python train.py --num_hidden_layers=8 --num_attention_heads=3 --num_key_value_heads=3 --hidden_act="tanh_gelu" --tie_word_embeddings=false --init_std_down=0.0 --learning_rate=0.0103 --lr_head=0.00466 --max_seq_len=512
MLP neurons of a small language model. Each row is named by its layer, matrix (up: input weights) and neuron, and shows model dimensions 32-159. Each number is 50 + 15 x the weight over its row's rms, rounded and kept within 0 to 99.
A block is one neuron, or neurons of one layer that tend to fire together. Before each block is what it responds to, as a language model described it from the Wikipedia text at the highest values.

Year endings and trailing commas
L5.up341:70 57 40 37 33 34 44 39 54 70 51 64 63 61 63 49 46 20 57 44 72 18 73 43 39 44 29 56 48 38 39 54 27 36 39 42 55 48 73 46 50 54 57 58 52 42 61 44 46 56 42 51 61 69 19 52 29 68 68 46 32 45 56 43 39 51 36 21 40 53 47 88 58 43 65 51 50 64 59 40 62 36 43 50 41 21 99 44 51 70 35 35 35 57 57 56 66 39 40 49 51 52 68 40 40 58 53 76 42 48 53 68 34 24 43 65 65 31 38 64 80 39 30 64 04 33 60 37
L5.up436:45 55 48 39 54 51 49 40 58 84 41 50 53 58 65 36 66 48 48 66 52 59 58 69 38 21 49 55 51 47 13 55 72 74 62 74 47 62 68 58 54 47 50 68 33 49 42 59 40 43 62 40 46 59 56 74 44 70 49 51 55 35 28 41 48 34 57 62 47 69 59 48 60 43 58 40 62 49 38 40 61 63 41 67 53 48 54 60 45 80 47 29 21 82 42 41 43 54 49 35 55 55 37 68 42 61 36 79 61 28 45 55 35 13 58 80 53 24 63 26 82 67 44 66 49 36 66 37
L5.up485:70 11 56 65 62 73 56 60 58 40 57 58 50 78 63 62 45 41 46 53 62 50 63 58 34 62 28 39 42 71 53 56 45 39 68 46 39 39 40 41 50 49 55 73 56 65 36 26 57 64 51 65 74 33 52 52 55 46 57 48 28 47 69 47 91 39 56 32 28 51 44 73 45 63 42 38 34 70 48 73 45 32 45 61 32 31 74 32 51 43 41 38 08 51 34 67 61 82 46 33 57 25 30 31 38 48 47 66 58 80 51 65 54 54 64 44 57 53 69 40 49 40 36 38 14 66 50 58
L5.up685:32 48 67 32 25 15 43 31 55 51 23 66 48 31 55 65 35 54 50 36 46 40 73 20 53 59 16 23 48 25 29 62 56 72 51 69 57 56 47 50 33 90 57 29 14 74 55 41 38 51 26 79 62 61 48 50 16 39 53 29 28 40 44 44 71 41 60 36 22 41 45 30 58 44 55 49 47 49 49 55 32 45 53 46 23 33 52 56 60 54 60 33 55 68 66 66 62 60 44 55 59 62 52 43 39 40 41 83 71 44 53 40 54 52 45 66 75 52 60 49 66 54 16 62 42 30 60 58

Mid-word completion fragments
L5.up34:66 77 32 53 57 88 52 41 59 50 36 30 44 45 59 30 99 45 68 44 34 62 54 54 84 51 47 62 67 50 12 71 48 22 47 77 69 42 37 57 36 52 35 99 35 41 72 59 44 67 70 60 33 59 74 61 34 52 76 41 70 38 57 56 34 26 60 45 42 69 59 77 56 47 65 51 39 61 56 70 45 42 64 73 44 90 67 49 53 59 56 44 49 35 61 44 71 33 40 38 31 44 58 52 38 44 38 30 49 46 66 79 44 42 46 30 54 58 74 55 56 56 52 62 34 51 44 49
L5.up236:56 12 49 83 53 34 44 71 81 50 54 47 38 22 49 50 53 40 79 28 84 39 34 29 35 39 45 43 41 44 62 57 56 27 67 82 68 39 71 47 25 53 36 31 40 21 51 51 52 79 57 61 38 53 75 27 59 38 58 35 35 50 46 40 48 63 81 42 64 60 76 22 36 16 53 53 43 55 46 56 59 49 75 47 43 66 50 56 34 41 47 37 55 51 48 31 60 30 59 44 47 39 76 28 53 75 51 46 72 55 75 66 77 57 71 80 58 50 56 36 62 35 45 50 32 21 67 45
L5.up552:79 38 35 78 67 40 44 50 02 25 36 33 44 59 30 45 54 67 65 84 30 48 37 29 68 18 22 48 43 42 28 66 62 44 56 50 39 50 37 46 85 51 71 70 37 54 59 53 42 71 45 41 35 57 56 55 79 66 25 53 45 39 76 78 41 52 67 54 78 62 46 47 67 69 53 35 51 32 61 70 66 74 70 57 40 41 29 34 38 48 66 32 50 58 45 49 43 49 48 49 43 58 35 74 39 71 40 27 58 55 49 44 51 56 68 69 71 55 72 35 88 53 47 73 49 61 45 46
L5.up666:67 37 52 55 57 31 56 63 58 55 48 44 53 65 15 36 41 45 64 72 46 60 42 39 38 43 29 48 80 48 54 59 48 48 32 65 58 44 46 08 44 29 43 60 35 56 59 40 68 47 58 57 35 72 91 50 39 36 78 55 99 53 67 53 75 70 50 59 41 63 32 71 56 60 64 58 35 78 26 32 37 39 60 33 49 67 43 37 55 77 47 56 49 52 51 37 50 55 37 89 46 60 32 36 40 54 38 49 88 57 46 66 58 82 56 25 53 64 82 27 36 35 38 85 52 54 50 31

End of introductory phrases
L3.up467:56 52 65 49 48 70 46 31 51 54 53 88 63 66 48 49 64 11 85 45 41 52 23 46 32 43 44 61 68 52 50 95 60 60 58 53 32 44 39 60 38 59 41 43 24 51 50 20 57 43 07 11 54 33 73 59 36 53 40 36 64 53 26 63 70 37 56 55 49 53 23 44 73 44 31 33 35 47 47 37 38 63 27 67 63 36 52 55 31 41 58 69 48 45 60 58 63 66 48 39 55 49 28 48 49 52 37 57 62 77 53 36 48 72 57 61 56 32 34 49 24 53 43 26 57 53 31 44

Word-completing fragments
L4.up57:57 34 63 32 46 84 60 67 19 42 46 00 01 47 57 76 22 34 64 36 51 63 45 29 37 34 60 63 71 72 58 34 59 64 31 43 53 36 54 61 38 49 51 41 56 88 43 41 54 30 53 49 58 43 59 76 49 70 37 49 75 68 65 43 31 35 71 39 48 63 53 61 48 58 58 55 52 52 40 27 59 59 40 82 58 53 50 73 36 53 44 57 35 57 44 42 71 43 27 57 54 51 50 38 45 54 52 55 65 65 73 69 72 35 40 53 56 76 37 55 48 56 34 44 30 27 43 67
L4.up247:37 52 28 61 56 81 47 57 56 52 30 23 35 28 24 61 50 53 76 46 43 54 82 32 46 49 25 49 75 45 26 56 36 48 56 52 36 48 48 52 24 58 23 73 55 23 77 68 65 54 44 76 73 52 46 33 24 29 72 31 63 66 37 36 47 48 61 53 50 52 65 59 31 57 68 56 54 47 75 55 62 68 32 13 50 62 51 54 54 77 80 64 47 49 51 61 72 26 68 67 60 55 41 76 40 33 56 58 64 41 50 48 35 69 48 34 73 46 67 48 65 44 50 54 60 46 63 22
L4.up281:72 52 50 49 45 65 50 72 35 51 30 49 18 70 62 76 66 71 45 45 48 46 51 42 77 68 41 72 47 76 48 50 49 58 49 60 46 55 54 32 36 38 50 53 44 52 50 59 61 83 44 46 67 42 62 78 51 49 67 68 64 76 41 34 44 62 41 49 41 58 45 22 50 37 24 70 81 59 29 49 42 59 19 61 49 30 31 56 40 92 59 51 40 48 52 39 50 58 45 87 44 55 28 50 55 19 41 50 59 58 48 42 54 50 73 31 23 85 49 59 71 64 45 39 51 60 59 41
L4.up306:48 51 44 38 51 45 58 96 09 62 32 42 49 41 49 53 62 74 43 43 63 53 38 67 52 41 63 26 68 31 40 67 57 55 64 63 53 41 55 37 50 55 53 45 38 44 25 12 60 40 36 56 21 40 76 55 20 34 40 80 65 73 64 22 76 35 34 52 63 56 17 40 49 75 51 42 63 56 70 49 43 63 64 50 47 49 48 50 58 61 65 62 46 51 51 43 63 53 55 58 49 29 14 52 19 52 48 58 64 38 57 43 73 56 57 37 64 69 50 38 35 24 42 51 51 65 60 57

Mid-word continuations, esp. "whom"
L3.up361:48 54 53 43 33 22 43 28 65 55 56 67 38 74 29 46 67 41 55 43 41 28 49 35 52 40 56 36 41 57 46 47 85 57 28 59 37 27 52 62 50 54 60 37 23 60 32 55 53 43 29 60 31 48 58 55 46 47 50 70 73 36 36 67 68 37 73 53 44 41 72 21 48 25 54 30 40 38 50 66 70 70 68 55 42 56 44 42 50 32 67 69 51 53 45 57 95 35 76 74 70 54 55 44 54 50 64 39 52 58 50 48 45 40 84 60 49 79 40 42 33 08 41 51 47 61 60 25

Mid-word fragment continuations
L5.up75:52 23 39 55 53 43 65 62 63 55 46 59 32 66 64 21 50 54 79 46 61 70 65 58 56 64 76 41 48 55 38 66 32 47 41 40 55 64 26 66 51 66 54 51 60 45 61 52 56 28 57 39 51 47 44 45 55 40 38 49 46 55 40 44 59 50 45 35 48 15 57 39 33 36 50 56 48 33 56 63 65 41 52 50 37 36 44 91 61 38 61 77 40 57 43 49 34 23 42 43 42 48 80 68 43 14 59 47 47 24 51 54 09 45 60 30 47 28 68 41 49 50 56 60 68 54 22 61
L5.up169:44 55 53 28 61 66 55 31 49 62 44 81 11 83 41 77 61 55 52 53 39 45 37 71 25 74 53 50 42 54 61 38 67 41 42 34 28 49 42 40 56 65 45 50 51 41 46 50 55 56 90 38 65 54 31 46 58 39 42 73 61 63 37 76 36 48 52 32 41 53 48 49 37 63 45 40 53 70 45 48 28 33 49 42 62 13 35 46 46 79 45 61 54 95 45 32 12 37 44 58 41 30 41 61 82 63 46 45 68 56 46 44 55 24 52 60 64 75 38 26 78 83 51 46 73 58 59 51
L5.up418:48 43 59 47 48 37 44 76 76 50 50 45 50 76 52 39 56 73 53 31 59 09 40 46 31 89 50 50 34 50 58 50 31 57 18 37 45 70 46 17 36 84 45 47 73 71 68 61 69 50 62 41 62 51 49 34 71 26 43 61 42 47 43 58 55 60 82 53 58 39 61 37 66 57 64 55 34 34 67 32 45 59 39 46 43 29 44 74 57 68 44 42 54 71 60 70 55 42 57 56 48 87 48 37 68 63 45 46 63 25 47 55 46 38 42 32 58 42 60 62 88 46 52 68 72 38 41 54
L5.up567:31 60 50 48 23 63 56 58 48 57 67 48 53 65 45 49 45 48 39 52 57 39 43 68 00 59 65 36 20 46 80 44 45 59 47 23 37 43 37 24 38 53 52 38 34 50 69 60 56 40 67 53 51 38 41 61 57 32 35 46 68 54 34 65 59 36 55 36 47 38 70 74 66 73 57 55 81 30 58 79 54 36 47 57 51 27 36 60 61 67 15 32 39 61 72 41 36 51 57 27 69 36 57 27 40 59 35 68 86 31 51 36 50 45 55 38 55 71 51 15 75 54 42 32 44 60 65 31

Mid-word continuation pieces
L4.up108:99 45 60 60 36 45 50 56 47 50 53 54 49 27 62 51 28 32 23 58 41 68 30 62 43 43 50 35 37 61 42 37 51 77 62 53 84 38 32 13 25 43 44 60 74 45 46 50 45 76 55 34 53 51 58 30 23 38 62 57 68 54 36 72 58 52 54 30 60 58 34 61 51 46 51 44 77 76 47 66 37 37 66 66 40 46 40 39 46 40 39 42 38 42 35 57 70 33 56 39 37 44 50 27 38 44 31 49 42 57 34 67 45 70 56 31 59 57 45 37 84 69 52 59 56 49 44 37
L4.up379:65 39 38 69 55 50 46 62 48 57 26 74 76 47 46 58 57 51 65 48 26 49 58 47 28 32 59 43 49 43 16 71 30 55 67 54 58 48 40 71 37 42 76 52 34 39 46 05 39 63 15 51 50 75 51 62 58 64 40 52 66 56 32 29 62 51 44 47 28 42 47 57 71 56 77 40 68 46 42 64 49 32 47 50 30 19 34 31 53 50 56 50 03 42 59 45 78 50 47 45 42 23 48 42 64 47 24 59 91 41 38 47 51 62 69 58 59 31 54 41 60 67 51 53 48 54 37 41
L4.up427:43 28 41 60 57 54 30 70 49 57 54 64 38 49 47 64 37 32 49 52 25 51 20 54 41 41 47 28 34 53 57 50 61 49 43 41 21 29 33 50 40 39 39 86 61 69 66 50 47 65 32 42 49 47 42 62 63 80 58 58 42 49 31 56 53 53 42 50 47 71 71 52 74 65 60 49 45 30 40 58 57 65 60 39 33 30 72 80 44 13 81 67 34 53 87 58 33 54 25 86 54 59 62 72 63 69 51 97 36 54 39 42 39 36 38 63 52 57 49 29 57 24 59 71 40 48 26 65
L4.up561:30 43 39 63 66 42 50 90 66 64 66 71 23 64 56 45 62 51 57 26 34 61 70 35 54 64 62 48 52 55 56 92 54 67 26 65 30 53 43 56 42 65 53 81 37 42 36 35 68 37 51 29 66 52 59 67 38 65 28 74 60 82 29 48 84 46 60 45 35 39 39 49 70 59 21 51 84 62 76 47 60 22 32 46 30 41 51 18 64 50 59 39 54 22 53 24 73 66 32 66 45 53 59 32 56 40 46 58 61 50 51 54 51 64 63 68 60 57 16 43 27 64 66 44 52 47 62 49

Odd-split word pieces, "to"
L5.up292:42 23 43 65 70 39 38 48 85 40 47 41 31 67 15 54 30 48 57 51 29 51 50 53 64 20 45 42 59 51 67 66 54 64 51 48 58 64 84 52 39 51 48 50 18 32 62 40 46 20 60 58 48 65 38 69 40 49 58 10 48 63 55 51 66 20 57 50 39 50 22 35 54 43 51 44 32 46 52 57 67 67 32 52 77 56 20 28 43 41 67 82 30 43 37 70 34 52 39 35 52 47 57 65 66 34 34 38 50 70 54 54 41 60 57 66 58 47 21 25 62 63 33 46 41 36 72 52
L5.up356:36 43 39 51 34 47 46 44 65 60 58 32 62 61 73 75 42 53 51 04 44 61 76 57 45 43 38 00 57 53 44 79 41 74 50 58 65 52 51 29 55 32 47 55 48 12 46 53 57 69 18 73 44 49 47 44 73 66 59 10 15 70 55 37 34 55 49 54 54 56 77 54 39 50 36 43 51 37 67 48 02 58 57 41 76 53 71 78 59 72 58 55 46 64 51 53 39 40 54 50 48 55 57 48 63 40 40 33 45 58 86 44 69 55 47 51 54 71 77 44 63 36 55 53 41 44 35 40
L5.up516:40 57 69 40 67 39 54 32 84 34 55 61 49 50 40 21 21 57 68 23 60 48 54 68 39 50 48 52 52 56 75 47 57 45 39 63 47 78 52 49 49 67 64 58 46 48 45 53 59 24 36 48 29 48 72 67 72 59 72 57 31 28 60 69 47 65 84 38 49 41 72 25 55 24 32 54 49 54 53 37 29 65 50 46 49 35 65 61 31 49 45 49 60 20 53 47 36 47 68 53 42 86 69 60 50 69 51 56 49 80 64 67 70 61 75 38 31 37 48 47 69 22 64 40 62 18 36 57
L5.up697:37 38 39 72 53 65 26 69 72 42 56 67 33 53 49 57 48 59 52 47 65 39 53 40 33 51 47 16 63 43 30 61 63 71 10 42 30 39 69 55 46 68 54 64 26 47 16 40 56 66 53 30 35 41 76 56 58 54 42 62 23 56 71 25 38 50 32 38 57 28 64 60 34 59 34 80 60 55 53 50 48 46 45 53 54 57 44 58 49 57 35 49 57 22 46 44 50 66 54 55 49 45 58 92 69 68 39 48 57 45 42 65 40 51 11 71 19 47 66 52 11 28 60 34 50 47 46 19

Split-word continuations and modals
L3.up741:44 67 41 36 51 42 21 69 84 44 49 51 19 45 59 53 56 70 33 36 17 86 40 52 62 44 36 66 64 49 38 49 33 40 43 66 42 62 57 55 35 46 60 35 31 54 48 22 96 28 19 45 40 29 83 47 62 59 71 58 53 87 69 56 57 37 48 44 57 53 46 42 66 46 55 45 53 45 32 28 56 57 16 50 58 47 57 32 61 63 42 42 52 29 40 45 27 63 40 39 46 73 62 50 41 27 79 39 13 64 95 85 53 45 63 34 48 42 36 29 49 32 56 41 65 37 76 41

Word-completing fragments, esp. whom
L3.up473:61 40 55 39 73 57 34 80 67 46 61 32 68 24 57 37 57 52 63 30 56 61 67 51 71 60 68 59 65 54 32 70 53 45 70 41 34 38 66 21 57 52 62 63 56 53 60 37 56 50 55 29 25 55 58 40 57 41 40 51 51 35 41 30 50 57 55 54 33 49 59 53 91 61 55 54 41 53 57 64 60 79 48 47 13 60 76 52 30 33 65 59 33 58 43 43 74 41 54 89 37 45 56 74 64 40 44 46 52 33 78 56 57 47 72 42 65 33 47 29 28 31 45 57 50 54 56 62

Word-completion pieces, Born fields
L3.up4:48 35 69 50 30 65 41 99 29 43 45 31 66 49 58 66 60 34 32 65 53 30 48 73 49 26 60 61 36 88 55 65 39 51 27 47 67 47 39 52 47 58 38 47 57 56 62 46 41 66 54 36 45 76 50 30 60 37 37 44 46 51 63 38 50 37 51 47 70 64 58 34 52 56 42 53 55 42 48 37 61 35 31 61 58 44 28 57 51 64 56 32 55 45 49 26 24 72 42 54 48 58 58 48 82 52 68 34 56 55 55 38 34 70 23 65 49 42 69 19 77 35 34 40 46 61 36 63

Word-completing fragments
L5.up208:47 55 56 30 60 23 49 62 73 62 75 66 62 41 26 75 57 31 45 41 38 60 51 57 58 39 36 47 54 25 40 66 62 31 49 47 37 41 54 14 47 43 49 59 36 28 65 42 45 40 42 76 24 40 46 56 52 44 65 58 58 29 48 77 89 53 73 48 57 42 40 24 60 64 49 52 37 66 51 56 55 67 48 52 47 64 41 30 26 58 58 46 24 60 48 50 38 53 51 22 56 51 45 64 40 46 60 25 59 33 60 72 51 29 64 53 92 59 66 53 47 50 23 52 21 59 59 54
L5.up352:63 52 28 64 51 42 75 28 47 59 67 62 47 41 46 42 48 32 81 32 50 35 62 52 29 56 57 36 67 37 55 57 65 33 83 75 26 44 48 24 28 64 48 43 39 43 53 57 31 40 36 47 08 46 58 48 30 63 46 59 43 54 54 56 74 79 53 59 63 44 70 23 44 43 65 34 35 51 77 49 47 51 69 43 71 59 65 68 49 26 46 63 66 64 54 63 54 52 66 28 34 63 37 60 72 27 30 29 65 56 50 92 29 49 41 42 56 64 60 59 36 46 38 51 53 76 65 67
L5.up554:28 34 63 66 48 47 33 77 65 20 72 64 40 33 54 52 44 58 58 57 44 41 61 51 48 44 54 58 73 29 64 47 32 50 35 47 40 28 38 34 50 45 22 45 40 50 77 36 68 46 31 83 48 63 43 55 49 78 51 53 35 47 62 43 76 39 39 57 69 43 62 34 64 88 29 49 49 72 54 38 48 73 48 45 21 37 47 51 29 31 52 39 51 59 35 53 70 45 41 66 37 45 63 59 53 52 53 45 30 31 43 68 38 28 34 27 50 68 31 34 49 59 36 76 56 34 45 62
L5.up638:53 63 29 73 51 35 64 40 60 46 49 61 49 03 57 47 31 55 39 31 41 56 76 56 58 40 63 63 46 58 62 60 39 29 45 71 42 36 43 45 42 53 71 55 52 43 57 27 36 62 14 53 19 36 66 50 47 47 43 72 51 51 55 93 37 38 67 48 75 47 60 24 58 53 85 33 44 48 32 73 37 42 50 35 39 40 30 81 51 51 45 52 56 61 48 59 59 33 95 20 35 58 57 73 41 58 61 25 72 38 60 62 48 54 46 59 38 47 74 36 57 31 43 36 67 49 52 30

Infinitive "to" and fragments
L4.up152:47 52 55 42 41 69 58 66 31 47 29 47 62 63 59 15 45 20 40 66 61 47 62 65 32 24 56 63 60 64 39 50 64 39 57 61 36 39 67 72 63 43 44 44 50 39 38 47 49 74 70 44 29 53 70 46 65 44 44 74 51 69 70 53 41 33 58 44 62 61 35 28 44 44 46 36 55 58 31 74 44 31 66 43 49 66 42 63 45 70 19 53 54 49 40 53 86 63 57 57 58 40 47 66 57 39 62 22 51 64 31 53 50 49 44 21 40 50 21 40 46 98 58 38 62 68 53 61
L4.up399:66 42 58 58 66 72 24 45 50 41 62 45 69 55 36 39 46 42 53 29 44 50 71 42 62 57 66 38 44 33 49 56 32 32 45 45 35 39 23 56 62 71 41 47 29 59 29 54 89 35 41 40 43 34 68 71 61 52 80 61 40 74 50 58 24 51 67 25 42 77 66 68 38 73 39 89 64 66 55 58 57 46 64 68 55 41 40 59 38 50 56 49 46 56 56 44 52 33 51 44 57 34 00 43 24 46 45 30 34 34 74 59 66 66 32 47 50 39 46 76 49 44 78 26 53 60 41 68
L4.up520:28 56 47 69 54 46 48 72 54 56 34 45 52 58 39 17 30 56 54 55 28 53 74 55 61 72 50 68 68 48 61 55 81 31 30 62 53 91 54 65 55 22 58 50 57 76 78 52 39 40 52 52 60 48 69 33 65 57 63 72 59 70 79 51 17 36 43 52 56 51 61 47 65 43 52 57 24 69 70 62 54 59 53 54 43 51 63 65 48 66 24 37 50 38 54 37 57 63 76 41 57 50 37 54 47 52 77 33 40 44 68 54 75 54 43 50 47 73 40 27 38 48 52 46 47 57 45 51
L4.up585:62 63 45 45 68 43 65 62 27 32 65 19 49 48 82 58 35 71 34 24 34 30 41 59 28 30 56 40 56 55 59 79 60 56 51 52 51 39 44 30 48 48 67 57 67 49 58 37 38 62 65 57 59 40 62 79 70 47 45 54 34 51 59 37 24 65 51 18 51 08 42 62 36 75 28 62 52 37 55 52 63 51 64 54 67 54 46 53 34 51 55 40 13 39 25 55 46 36 31 42 61 31 54 39 31 61 61 56 14 35 69 42 65 46 48 25 45 41 43 43 58 44 39 54 32 61 54 61